Part of a small language model's weights.
Size: 11 layers, width 768, 12 heads of 64, MLP 3072 ReLU, vocabulary 32000, 103M parameters.
Architecture: biases, tied embeddings.
MLP neurons of a small language model. Each row is named by its layer, matrix (down: output weights) and neuron, and shows model dimensions 80-207. Each number is 500 + 25 x the weight over its row's rms, rounded and kept within 0 to 999. Numbers have three digits each.
A block is one neuron, or neurons of one layer that tend to fire together. Before each block is what it responds to, as a language model described it from the Wikipedia text at the highest values.

Responds to: Modifier words inside music or entertainment biographies and lists, mostly nationality or genre adjectives (Canadian, Korean, folk), plus band words (debut, on drums).
L7.down1652:495497523486516543519495474548482510546493501500495520524494499493556468498508549502517453435462525510520542483521505505500468492498469476524514490495536533521487489537490501472571519511485488514475444482526512513562511509522516460467474517516497499509532488503539478504441514466479464469490476522534485501530495487485523464489539497472457498499507487486457511468509525486487467525473
L7.down1907:505500467494490464440496468521493516482546486480535537508480523473509531496463537509543504480465475499509496467473522514509436520513504490474495465496471455502522549467450488473465488503496481499474486482513470521469477483510473469505485506489516480494481521446478531573497517503496511534523459556502533453482464509491549480501490517522497505503532540497458476522522500501504486497537

Responds to: Final word-piece of multi-token proper names of people, places, parties or clubs, e.g. Grün-en, Kim Soo-chul, Celtic Park.
L8.down704:491500485482539506551506474514509519516527478502508507477493498502513489496473474516501504511459528506442473531513499506512489503512513499464459523514485476515503543496517507499551448472501511484477514488470500469490494441478454504533518479508477553513455476513507512499514479490464508506472457537511441437523515525507481495495513518470487481500512509469490490518526506536504496504467
L8.down728:457514555489486508471468499515475490513515490506519486533509495533496468501551471518524508479511522484508505449507514481506518542521499484528498529488479529498511513521492505494502511476472550517513502456490473460520532522478479516526573443484482503473484511514488504508589497495516484504506501544514526536520484514502501494479498497464496419458513464520518480423466510496509486511493
L8.down949:488491513482518504514537497522521529474560506499536524515528476498593484433510459538528453479466534528464492488449487477497501449517457467488546497473504468484485490468467492503549466491510490482459497489456497499485480481501479513502526521518487523509509467488503483460462536495506526497507475505463474525476510550506501501479579550491499527487493476544511498608542524496495479507463
L8.down1560:544469534490499516515519524454507498494486494526444510512495480477506460482515536525490544495529493476490477477541521512538460502486493463519521493503503506528520533558489495508522487506494494544485460544495487528498481542460528492424440468499508505493475519485515522538517519474476527467531522513519491528516519482499511511476517501495501483496489518492487513518498490474509481478466
L8.down1741:528538508532500539494487541494529501476567520522502514543531498488493500470495495496496482476460484499533534457503491477537514501475555457519460522516449473499539524517535532475515541526514482489493511495520517505486491524503508496548479503476463490478500500516467491484530499506501528491539556512490513466460453505490519451498529469481499519521476521518483495474466537442454504514472
L8.down2174:487473518533468521480539537500474523490507502560507509521518478544526454500463504474512527492554505451488497498502541535509437497494548466504514483494525480503477488520478530502464517490485524505480497528479494514481457547500479516528488482506530469543533508466466510508545487503519473492503499526511513492508548431477481507502494496506515512520447534550538470494477493454556481497501
L8.down2547:491541462514509505522517502505534491489540453480507503484494513481497501505484520544553520513445471539495538464462472537498538487482501507504546510511498470529491500528496521467485498507512460512472517506518549543548499513509466515540457501506458502493473485532507488470487518486527485459502539524482456477523475462487485497547538530528465561484507489472496547513537523476513531504446
L8.down2756:488444493518481510496555533509491500472502486549512529534536459516519454525458511483525519495492514530508499535505549507471512483532518482487508507489526474485502453469466489525506520513468510544501505508527509515520462510519530486464498519484521482518554487449512529488490486487517499510465494492507476497500486429484491534529535487502491508474519525484523484465479483507530485458530

Responds to: Mostly the word bass (also guitar, drums, vocals) in band-member lists and instrument descriptions, e.g. "Dick Bland – bass guitar", "Fender basses"; weak scattered fragments otherwise.
L2.down621:549520521491498478502498504496500525483491527473479497496553479485502504487489487427534530530500464517498460523517549497529518520539538543521514516503502478505505525528449488510490466483525472470494481464542459496444550531448498529493431506567536516494482476510503519485546507550494496510488511480463501478510516500440486557485529475551470516492474495483483476530508454519494493503494
L2.down945:517506487491497453499494500507505483500458458470504472554478535539515480494485508478479475481557475510461507531529459480503493506503481505538543536526508535468478497540497498479537531508499536468482490527500529478505489523497544503527488501501524477509487508527490526527504493583516509526518480494503500554478533506480481495478469552485532501548515491511521500521492503533521501483519
L2.down1788:492505492516517516511509495478471538488530515500466497527524504506460442501502525460491511461521476488446494503506468536506506542471506518500507468495499515472485462495502484479484503514493469519481501476521526480470574522538492531502561494514522516483487519572496494531505513524449524515456521493440536499502558532477473544502488510489491527488503529520477439507467482514479512482531
L2.down1930:469518491501499466482491485520505508548495446532489523467493490519483474503507465456488462464497487492499540474487540501482486516496504447504497475496517498525517456521500495517505457509523489448491497490487503470502454541512544522518516487505486498486487541557536474548505510535492475463479485489526489512488500494449501525495494471532503454522516476554523522525493531517476522506502

Responds to: Tokens inside sports-career text, mainly the ends of club or place names (Bulls, Rotherham, Town, Yarmouth), season years like 1992–93, and against before an opponent.
L8.down89:511460496495450529486508505510498472476488485527512499480449514516526483502533465492540529493496509515486502485496512513492495511495546521518525526496490543530494571498514491549502503466468510516499486471507513451520538506538479509455485502521521497469493533489490524526466495497538504515494513482513504556507489459485488507522468522470468502498490494523483477515439491506511524456495
L8.down195:489498498519505473515485520514510480517468471524472502495519476491464482498474526495475474511468495496485478475520493516451506537471519452489478494491465477467508486489542501517546518533500514455511504504469460531481541544486502468523443518550499545499509457504503529531487516469537499500520516516500548487481498530482527535463494505516513561462496495484480512474530469470498523459532
L8.down1062:483501530484488436482519490528521517519490496535480508501505570462510466542535521468465497503550518478529512516506510522481500492499481496535491467510524512477495499463475466492530515535501522505495470499478484475504490462496505500503481552479486501508527496497532486529424465476527485442540459464521505506458536486487535548494522519523484531502491511523464543514506478495510501475507
L8.down1126:475504518476472540496531505515496499492456513507488556445529522527517525519493515514502458525491486475511488457480535455459486544517491498500487549489509464413493520488524490501494538443488488534542533514510518533473526564525541500481504534489496500479483541517497503499534519506546501514439467476451478480517456481510511477524530549484474521487505513531521482514506492458506480501477
L8.down1781:476498480500486563471520472513471498526500503483536542447498490503492510462487539544491523486517499489515508491460511492508524545491481466484478460509493573470501503451545516489469525497480496476509513506491557477512486475508512471510501517418519485474497472527528502519472521472538513481469516501446525469538496516493476486461493508526482500452545520527566530496485480549491497523477
L8.down1975:459543506497534464490525498477500514526502516475482509472478509456504475498515466526467466489500509481513458495489506446495488520514460529521494498510524469528498513499492451474449488478467494523459492511500486514490492485529461522512513505541470525493478481518477491473507477512556505494480488502471492491492514496512449502513501553480488533485537490487530509510484506505505524460482
L8.down2233:523505492528505448509519513508494523468501506544500488484485481481452534529528508497465511507489489516539521450503500452536503523498494503468472483519455454517503541497547501505530530511508502532526507515481474499484527512472498493471469506520523553495466511507505473444482509509471535517461503492470488519548522478498460491508487514496506500509420535484524506518485508452525454518560
L8.down2370:458505548502514466524490529521486478493509528492477489514559520491518515517486512505502568437497490509460477496537535513509526498488486465438496516515479484456537492510484502513496484526531515477519496508515473545542531498483478516497482503496499504455498517502478505501503501500505501524561502494528495475474507494438530539509521525505527465483455445488490456490499478497536447483463

Responds to: Given names, or their final word piece, just before a surname, often Spanish, Portuguese or Italian, in lists, credits and sports tables (Carlos, Gonzal-o, Verón-ica); also weakly inside Portuguese words (Portu-gues-a).
L8.down968:475504469513527436474531481521468450538534496485522483534505481499533474514492498503459490536532530485511493527491478507491511507517493486495514500488507562457492508545504430489515502496504525458473538495515479509475511468460492472462515517492454516500508483460512503486506550543466463490486483499503551484527515519549494506533493532455496474465476479497469529509491557467497521484513
L8.down1274:517537494494471520479454487497458496486532447462474499551464473497510507519509517466528531489471475481492498469491480498527511519539511542516500525557532502494521526476535507510517444510480522494470445483514491508502471521529515488480502536466487510514496517506498498483446490495522530499479511508474490509481525516506469529495462455476496531476546518493497495522469509501446490504486
L8.down1456:485475470529515480491476489477466510518511491486481471477494509514530465503474475509496474529532482467489506507499512483497473503478459512484467426498530513539483500491506501525477529516516509510483555502495535459553479506498495504496467493520487534509511515521515438500448474524500482502559448480528526529524502483557465519539528474514499435472510495480478491520468524483500489520454
L8.down1578:541485535458497480533503494505507500562502474464489521473492499497465490474519540465506492514511515526494479498515523489497517511502487523477530509488490559489496509496460519503488514519522493482473466522458526505513493505518502533447512446484499483563516501540509541508526513484547537490539437515527491502456513498499503482538487453470490487519472504549512499494489508505507533512526
L8.down1651:521503527494453520503428474493455478481530453481492504562470494491497498488480486464533542483495474502485479506524483501518525534553483530505522523548485512456498522479485507512535482496503534534536473531520507479507513501541509490455466524487477536484514519507509494528438481512514457475487509520481511511481521477514465521508477491479493496510519492494478518521453497491452458528499
L8.down1770:447485492499494495476494531506509501521463500558489481515509492485523497502535510487496464503492510514524496499524464522518508518497555466457499508507531524518485495447486469452518496532541522462480475483526528542574491565445487496519500566481487508485488501480501478499517523534471495464519527490513517496527520502536498513510519481541507520502468487538493497474505514529477424528494
L8.down2560:513531498506535493513491472476503470519500530496510475481490529482468540541499496504520520506532508527497453506454524487506482515492518493486501523520497509495535481527549477499517494493479502524478506525506485513485476508492509486498504492451526525514516466484506492528576513501510519499507494528502496459506478490492500543470443510481536532469482501519483551510476559493493485521512
L8.down2990:522517512490481528493462493486484497511502501447487496478461505458494532537497515529511511519481473474525518478487481483521444479495491520501475500552516480500517472488481524505500487499530510495443462513469481500501487498476468477490483532518494502466502467492519470484461549519515549507466504559485504479506473501483491513483469469448516535524541497501504519495494506513483510494528

Responds to: City or state name tokens in running text, tables and citations, also inside club or institution names (Portsmouth, Colchester, Boston Uprising).
L2.down627:495499464514529528527516506455480514521496534507463547476498510539541504481501475557490470476494524471471505502475453527484511543500490525496503497538532512508492507442497498490485527463494495493487491545497496474508504557457472442502484485490500524514488474453486490520496500517451518522528528482500520486503539499463518519504454510508511546523510518500484540506488492494524510476476
L2.down920:516497478558536504465484509524446472533464494517503548481508505521535520480496500503500494529588477478516461544486472504471494499504496547465490467532542511473397549478490531535495534505507501486459528539504494518510471520432485494541441500531487506509472554467461457528460483533499498539525524512515507488512563488515512487516495503478500560535545495519475494500524485468536528492528
L2.down1504:527501488489536494500527508482483475500471506529491551453510518546493525442527487498475486504531503501489469536493482523464489536502511528480510470553534517502420567455481484487521512497481499506479492513455501491510494522474474483521448527524510496507457541501475463514472523480482505530513523474521514471503533481517524521492491484495503559513505493537507543510492510507541508500500
L2.down2839:467478507517524522498472519501452475509495491528502522488507498548478498493510522514517504525569480486536437524498469491494520512488526518456485465544505515488465523477504511513507552490525515496481513482445501492474479521455502464529459522518448521497467545493481465528477478504525521524530521513519504500525519521519510465518477488477486570517488513553465499533532481476522530462531

Responds to: Plural common nouns or the plural suffix -s/-es ending a noun, often followed by of or a comma, such as compounds, papers, textbook-s.
L7.down893:486548543494510483513445494446499515552563470492520482472516541478510524541500462514489502493494472491524514480523490484514455495507481486503510489485471536481485508482542507538523501494490518493549486497501493535503520466519484434540513526491489541504495497487496506509477524475542516524495456458469488496504496465539514522472518492540505534485478482503494507471507517513476406489499
L7.down2366:520546504526473494473512539496517450487527510537521457525525492460478526498534553497467529476535508475554507464497512468470516527505503492530508491509514490491503506495476471506491511506480473509515490472521475529509559543506531478543495508473495516471480449498502500551487505522523524503516567481506524514474518497497499476486457496524500512530540485510509507487462491486526495497533

Responds to: Last token of a person's name, usually a surname, when a biography mentions them again as the sentence subject, e.g. Yunho, Kloss, Maynard.
L7.down429:542461509516490552490531489518494499473436543548472539492485445517488499451546501485463481510544532465523527498491531512475516495514499467503506485539549496487482502502513494523496490503514491507494515525467527506518525485469535484493458504545520490520506522462517472526534519540502442476489502526500497490504514484487500495521460517501475506519467527497509480466528485477513534508512
L7.down2721:530461496525467527508533497494497505496433531574485488507481495499505495437506514529461467492543554475489453513498490492470526473507497487503517464531537501514520476522517539486481509513511521474473490493464522479531522490461509480496508507510523458508506500468503492493630498528485449486503503550511505510502521501481483515510496494507534538490501517511488485474512478464489537516482

Responds to: The first digit token of a multi-digit number in statistics, election-result tables and sports records, e.g. 102,280 votes, 469 doubles, 22–6.
L8.down378:506542540511509505516481538472475469513474464501493525488480466488506477481483518469486489528508508522475504455514495479508492496521476535469543529499543472522506506483492478508492477526446530539517513475498508491504500482474499469504477468480476506532540490501519513499483528547483470484483505505521479541511517516495474480546483502500530524493477503509456460538494551534528520522532
L8.down569:489512472484482485532514479488502481493454517539499507506529450510441492505536471461501464488516514467498475505530470516515491520525467474488465521528480513485518491541495515472497458479508476490472516491479481516459501467520510490486504543517442483540517492502560476497530496510476503510479515525476520536480555503489515464504471513504457485511470521488536510453435500509493514469522
L8.down936:506493490480471519527538494454513533532498478528488540510506488485500488509481514530498505521529521526483502409526487485519494473472493452528521482476514503487508526505498481521519508537502528455488487509448535470503535508513505498494533480514509493515506481477488471493480495505482511499467487489511482495511526472451507487541503498495473515436481521486532487544522519477498509505528
L8.down1137:541527474518473492461483497477488527493510522540480528457515476496496532474520491469488470512517529479474494495539552488487477552498479454509471508509496490439485532477492506507492502514515551461530504522514476445488520495514538506491511512538500478501533462490518532464493500497512510509446511495506506520453510523481513492517474480527510498494479492497521488501501527480497482505556
L8.down1186:548521463504529547499461492466478548497449508528511525493500496488465514524518512471528515498450507504500510500487499490537508515516513459488468487507520474528511497532460509499555513511507514513545522476478492500512514479453513516457474506494494459489479495494519528553515502505538474497470518451483528524523454490485517482478480494506480513488517495482495507448501478500509512512496
L8.down1805:498514468481481471513469498486493507498451486519511505516539505513516436562490571507490533543499492464495540518489508484532527486518454488504483485511488469513454480537479503520524474502470496507508538501525498505503490543495533516475457488515538506532503509503494490508446480474536490524508487473496481524469499498509528523463480492471489512520528506520553485481511475494513488504499
L8.down2963:519508490496500563509514527533489483518507475519547500460499482449514492465510503470445459476501498493533504519493525477472497493483494561490496529502528479528501516503470492507434517506508521503485518478487513533475495497520497486471481498474508474520526503522506506484496531505487510510496497477528521499507460529534485523468517527497505505491459473508486507476497518488494501490515
L8.down3002:512495462511502517466481506499527502485490511458515489500492549483510481488482510519484503506508520484499508505504490489504456531529478478523487548514512483510460554524474486518518526509489532497524524446490506499515484517509536499491488506514519482488471452482481540499500499475498440483540488452475523473485441521468482479470495456478498459493482452499485475516526485499492567483541

Responds to: Nouns naming creative or media works, or the last word of a publication title, in arts writing: films, works, painting, Weekly, stories.
L8.down315:479466490525517462483478485498492436526493499486509491531513514514495472552496457520547450481532520485507529521483508517520488500508445494452476520506472471514490436490485508540460505473506521500544469526444473516487480529506539539477553559501478520486478535497516480520483520529478510498509510485537505516518483505502503511494476487502480481517461492528471536440485496528476505512500
L8.down630:474508471462509521501511502461520522482475505513500470486469478515462439485465545500538516543542503527512519531502507487489490476542496483471501485503514478518483522498483494521537495499509505486503517496480533479474533489484453483506480521535493444505500498433482478512488525464525514465488497529471485486510461489539508487481509485501557494535480491536453505468518516526492511487489
L8.down815:513504545501518493433465517500488508526495521495501485542498471440467503487539512503482496475526524478544517469486521524496516495483484504527525497487482506463535497477503487501468515484484497522541504512497470527526507484529486491519513516512513486497565524482469505528530527521516494468519476477529514474457513467503486505505502546507479532471526496493536509485437471490522457483524
L8.down1095:497537524471478507491500521518509529511525484509557461533490432498528528527481491451506501481519498517510523521503502483475485511518479499541503492498495493468475498500478518489469469494487520530488493556504533506490477528513520544498494514501468548491478540473495502546500498497493511508530467514500495506510499524501512474441491487508496537537488506503491478516528496498503477493507
L8.down1252:520468537448520479532504495474522519504481497510506477494522488515521507471505480487481474520458496484524502517499504487473455507492449540532473511546510538509524525515483506552491524497513473485542516485483479502514490572528509478540523528520471522502522489491475511477459489500479475484437515488562487515444498472519506483540484496486517480481495484503539523514496469491489508505516
L8.down1513:493504515516503468474484528531500516486517464474486515489513486502515531506490489488528509572481498490540525527489489520482521501542513492475471484487458506531486485516507531489538479493498499510506497495496485490499490543536504431434500453477540492531514542498510480543545505496550476510528530518516477563491497489484489490482472489492506511502537511472495462516485508467467467494507
L8.down1697:497494468520548532504478550505473489505529499533486496502509533475516447484490489544535521503507478501491560497469521480523492456514500502500504507505542465464485511482556532508505509484480493498570499506467507499497482472518507463541513506507512482480512485460488462493416509529526472496528480476514479518447467453505469511467467558530497511509521524488482508551455504508492503492504
L8.down2955:545481508489492535461510516504467491498519418515477509537502534555511528515461461501519535480533528507518524508487487525486518491518488519477487482478550521570487513493502510512473468456500535494555473546477508448521517524457494499516520519519488519493522489507483508533485497514523493510523531486486481497492496503504512494501490485504450456532520525495540467524505518463527471506494

Responds to: Tokens naming a competition, season or opponent in football club and player histories, e.g. 1992–93, League, Third Division.
L7.down670:479514479464481465508518517495521514520464513534489498488538512516503496551519536495512491542479514478500498466507468462532490514505464465514515486486522493491486524495532485450456504461507533554506501529514507496461502511510461511451503525499462500479486548514441499549543513517514511519506506480478494521486572467474548519466541510541492491451510485520505479511480527481498522459511
L7.down951:495496500484496484496519516526504468538507500502487476480472502520470531491490533540543519559476521467476471470483517483488481513476553477528485543515478493466533528508478498508518482441482475485514445516487501505543516505499481466503452508509535557481458480532475474493531477494535509508501501464446493501486483544508482481529519498547506514493518520562545500504480502471493506487528

Responds to: Given names, or their final word pieces, when a full personal name begins and the surname follows, often after a pipe, comma or "by", e.g. Eric, Charles, Karen.
L7.down1128:482538524489513516514509483502497509484517500478477506537472504491512482544490541517538482482470479476511484468501465490524480519488522528437482508573504505489553480472536489506506455473470544477437483459512494521500485522502487492506459514507478512486494514535506454481469475497531531546475508490508522496489482530510488512493468463480429561491507489492507480537479504495439524499471
L7.down1931:489484521486482475533479494507454489514520494466484525532481492505490506539467486488553462528547505481506514513480489500498454485495480498517469487573482509497509526482515528474470476497508520488497479502468483478486465483491489484519447522523485472471479503521492496540411500542536469516460481479494503472501498519524489501484466497473431510482495487515491483533484508542436487534476

Responds to: Early or middle word pieces of a rare proper name or acronym being repeated after earlier mention, e.g. Love(lock), Goal(para), Shafi(lea), Keep(hills).
L7.down1026:521501529545501439547477478476467500490511543518478517514542478488524515529498496493492534468508513517493515483443538486490528476519503519450489484499492475494517511513508487499457512536478505499487495493533504487442513510483496524471532473524507492507470515493500485468531457472498548490526491533502492485531521520504548510534508519466505506492449517504522524500474532515519485481533
L7.down1508:510506522526517481531511478519469505521556496457525491498493504525511492461462478511515499476504521488503474507478516513505487469493505503455467480509535492514499501532495502503455506474459521526455528493490509472524528485517503516549501518491495546509462509514470481508573481501507494511524486530486495518507502582501512510525537515523488499513508518513482490504524550503508486476498

Responds to: Inner or final subword pieces of rare multi-token words, mostly proper names and foreign or technical terms, e.g. Cassa-vet-es, Uruburu-ella, Plioce-ne.
L2.down124:522481503506502504514493505542495471517511438456513506544495519531495516471506468520480514524486540498532461546489492465498484508516474506519508509483427519539533491509547490516482474494488487516549504539455515525507513490490497521461504511548478507463513550541502475490522503568487444531536450485486537509525492458474561525471481486475463451484505490517479494505466498521505531475516
L2.down510:527516502516510499509521513523469490465493482486488525455468472551535527514529482540496484496521557535527491485544481486494507497520531503464488491484431509581486505505510489508526512519476525513511513539436478473497476492515504507503498527483475535485488492504519474482501503517521456520497501509479543515507498493472533504474479465481452466509474522521487489513512520540520541489478
L2.down1228:510497528532522497460512533478486524522525473504478543499488532530533464476516470489527475478552519513507536513517499528512474519503528524491523481522471462540494538514504502498483566535470536547498484607460480446477487497509480518520524543496454531464463496476470433494457493536518454536483504521508487531511470497531500503511485473465488478527516497472476487506474500507571519531481
L2.down1470:473468517535523513453484530497476451515509505535509529467455502507503489488549495521493526539482553506555478546528495476478493516500543492510560480506455488506494517521517494533492496486464527512519505530501492475477465505480476533474515514506488478457459552477494443518479524529520484529512494497534533462551504481473531462504495463504431495536485531515510542507487504542523540509493

Responds to: Abstract or collective head nouns, or their final word pieces, that close a noun phrase before punctuation or of/in, e.g. layout, statistics, restrictions, Lordship.
L2.down108:524535518491489495459524499498503493521495535517506473556515479490440508507472516508511520500537496508552486508492507460482507526473491530489485487512530457501492474509487498504505466513473500537494474486471472499532496565476495473532488515488441484429495483486534507520512494562495508503568468491500489493442498577479512462487501532540499504547546512519509493465519477514517499474566
L2.down1094:533526567527494469450519519492497514543494523493509474529471477514533495495470469502524502511533510502511473504482507466499458541496496506481528469524482486506436483488495516530512451506499503517479457512495518507505505532498502494532495524519470486465475497465512503482498498529491482494497502496498481502457492516498469497500534538516539480538509492487489507478542480530507508493539
L2.down1595:529521503513491544498521504502474491493493504473514490453437498503518483468521445463479490462548542515466481534529468504520467487465537509498536466536463462497459487448483538544489454529515464515484482494472515497493460468513492529516519521543441479483500481450554491464534517511517481483501511516535479525483460482491475490530535509524518457516481466494539549485567509499519525457516
L2.down2738:484511561514483487505481509476477485533506482515530526510507477524500488499493418494525476468533498493512522583507497466503487529465465458502525452521481469514486487453491517480556469490483521499499482481553485480508491499509496514532513520469480523519490492516509513476524513504517519494565522514517533534464502499482498530454492528559485465506505498516533502514516487511513492487504

Responds to: Opening digits of large numbers such as populations, vote totals, attendance and sales, often in table cells after a pipe: 6,746; 7,293; 18,324 votes.
L7.down516:551496470475529523531477477508511489508499506525524510486481509505476509499507498448516521521482512521483511522511522518499505522512473545487489526492502491540486460519484502500517465499480520535499515504516517516503499475494525491517514463516493459489507491502487526515529488499492504511443519451488495487534428470524528483475438505522527530461475475465478506516520540491505523538474
L7.down1396:567546464476495518501402455528442490500520483513499477457541474484488559494528525514534523498477493499484534520524502522506501562493463463508463504510480511494430492525485522484524509470528556543548469476490524476476516471511516530462473506493526470499500507486513488536519509487527451477481503504496512506533511483502537485490489523471500501507527525516489490473471497451473493456507

Responds to: Word-piece tokens in the middle or end of rare proper names, such as places, people and foreign words in lists and news, e.g. Qabo-un, Sear-le, Anko-le.
L2.down71:516488517474511538512494474511492500512457479486529484464496515513465522507516470533499491515489494520535536524543481487465513511468485515519536503508475458553515533545462507488509485536518481523511500421503542513516517466493522467508495489508466504525482495510514484479481509474516473544495550517477502435550492523474506506536505489516513533510516496498484504538528492558517485528487
L2.down379:506471459500503500557494539505481487438499475497502526432458467512515507494505542510506502480563470493514479490511471546480501512502498518470468493505490456524516487507500480477492472473510500506506514468476507510506479510487503499496476489498505485536484519465516478507495483537474490514513484485504564486489522511503476500542501489457434547516469512500489518546494494491476506467527
L2.down841:544497523496483537531498470528510489501493498457512530505482496507536503512509493522524518511508482491485511466493550516484505503506499491486510567511502506497462542499527477488454484486491493555492512500553475468516504461489481510530476482471568525490482475506510496514508469478476514512503504539467555444513433501522489526475520508512502477522480465492531514474484508460469506528485
L2.down3067:543495442475545499521499491486496535482510450511491499539478500503500504545497565472437490512552501494498511523490486498525513511501506463498483474492480501469499467537473476465522473493542481514511508502470440548515509521455507507515508484447491518542540522483505491541537468547477526525500512493487522490488497485504479428492514501487468503496512481513514502508498512471514504528574

Responds to: Modifiers or verbs just before a role, instrument or event noun, mostly in band personnel lists: lead (guitar), play (the saxophone), solo, first, head (coach).
L8.down331:441494505495552466485496477495482518520481450437494469482447521516462484501502478509504495503562469488520506525512503539505507525528506499492494431492484516518535474482489451508480500505513496533463527499473474494467519519532446496470471510486519497468507528489515558541498477499488504458515516492539491519474423509512520478481527467532520465476526527501539530500498490478495445493484
L8.down991:496493483482517510507502482466493530517487462436490531471513511491530511500495500492531508470508492482486519502500492472554486517550491482504514557504531527519461530493529507474457484508491481456463488526511530509440519517475482540472433482476505486424507492472512507508483500529514525462494511518471474520510514501523472470501505482505464497516492481538524543507513488530502498482469
L8.down1093:484464517532538509496490522494510469522490505530530503522509494504509467512491532483494492498522506488548525483493484529493503524480489506438492466486499497482500513484473512510473530483500469495507515520502543473479470457477494479488478488504522473496549503466479504512476490488473469501490483498490529471447465456478511525480514495511538521480498499526436510490442492504480504493516
L8.down2005:469501500493531540455480524511521491486546469485493519487529504493498531530503533502501527497469465488525514489528473497538503470496447504499506491494490481459501482527494473501439493545471494498492521525477481496524500481522506459471485522548474481498522464512518530454500532475487523424502480538515541473493463457496528498465522515528481490505499522517489499497527483473521489481511
L8.down2035:478515487480532522487495512530512555523509495513500517521562505501491477502507486526509506556524482480504451472532494525502494521505494438540478499484551495483490508470510454503474529491480449471473483479492524493518526544512518486501475585480488504517462535467517523528535518489500482485523486473482490531479496491487527463503527491523463492525459498499527521536504531484522476495523
L8.down2038:490492518499476501503513522492530508465486485525501507489510509494487522475499507500506507472499509485502593457518451520499512496482467478485509536506495528469507517500507538558511505505514517489489501490510542508486512524526488525501443477514495496552484523488492485551424473505513488540455488480523506500482490519490493471513474491519504513511471483492511472509476498499509518498408
L8.down2079:516520518495532488534480498486486435537499509533513511453500510536483525519466524487520536499488493474538466503511479531514507501525508500539527578454501550500480492503553490507527515487477491449534495486494551495507477506476524477532450529494534508472496527470452532488490487492477477467490476498545462529487468482484488515515499496518517524498497472484459497555465515449474491496493
L8.down2753:532578541511490517530472483455518527498542497519500513538525499471522517506505494526521540504538484535540498530484508495544459504469473509530536506494481506519496531464464462457503498505500499489482503516504521490520494511539542485469546507465483518432502469503500521446497496530499482529491541493521503495505476524509450492491475513488492461535442512496461515474488480489490490475477

Responds to: Given names (or the first part of a person's name) beginning a full name after a pipe, comma, dash, by or with, e.g. Steve, Larry, Yuri.
L2.down130:492526528466531467493471522498525487495495506462488532485514497459485515505459541549542493509523496482477476466511489483518496520461524516495469532580525519468536478505523509494492468513507533517514506505477492519520466488512480516521511485479479515495487500513526462474465492470529499516525504513479471519505525478548493538514481504501468558489494462477502518528474519520432489478523
L2.down353:467519479493506475487487508538504480474516501453513515494450474498487506457491510559511470476507532457488484446461461486475489522473516507500459493539529535492491487496547498497474491521470500504498504541509479550483445456450493505504519464494480507543479503521499447499461497499505537474517488538493472524548469512567495517503512495499509521512539489499533494525554525527463488476468
L2.down1496:474506517468506463495489513494497464490502490480506535504432495453507523489476530532494482517524499480494492436513480510525501491477504517491462488566547510479527479519479480514492498505506559514500484508453473483498488512496526529512493499468478502455471462542522448482475477501551505545530499489484465542508488479547514533519494488448469543510504456487489528537494509504445496466493
L2.down2970:448502529523500501503440517498476483502502504500505488522491479439494487518473501499546512527511435444517466457540496492500500518463527493453459485532551520468545466508516521512473455556525516514498524477489500513495478492496504505511477510520479522490512492531528463508465472513509515521503511501513483479518527525534504511515537463447467543500501507496501497529511507533458518499506

Responds to: Whole-number tokens, mostly four-digit years like 1975 or (2008), plus scores (3–5), season ranges (1984–85), clock times and table figures.
L2.down561:463491462558545570502520483454476526564496517490463512494503506539515522502489483543555505451474510510512524475478479487497484522481527499507492519447521520483483519492507507501544498519464521500514515501456523477514515531511518458482443508502508523508524548496477490453461512465487502528488526492485517485491488510549469460510515489492530516488488510508502512522502474501495526527507
L2.down1879:496464501502513520493479465515522525519457527490495498535486509514524508497504521515464450527490524487496528517444529516506472532489449526497461506560492496537458481504492473479478501478524511478505478479532490519535535527498485471488470512501536529518537547504460466535453537517523505515493465520543522486478530507483513550474475486532511513452545498541523507456524524561516516483508
L2.down2002:509487487529489546486478456447515515555511484501495526472500514538500522499493484506531471465446522517502515522472485528517523508511491459536520525466510534495522474507496481510508458529535484511509497463484531487528483492529504487460463495482566517510530491487478489506452528524492524514504519503489498494518482498495539523506508476489508485463482508525542481490531515522542520503510
L2.down2907:506475477491537524506518477457471509555505509498476563476512491538500495451493509504477477498478525486501537518463477563471535523520501493529515533514518519506522480469457507482503496505487497481478523518434508507535478485492508517472441513447501505527520523493496486549403514541510522504527496502511528494536498524512547545482561498507493542505479521544496485492502519488525511474525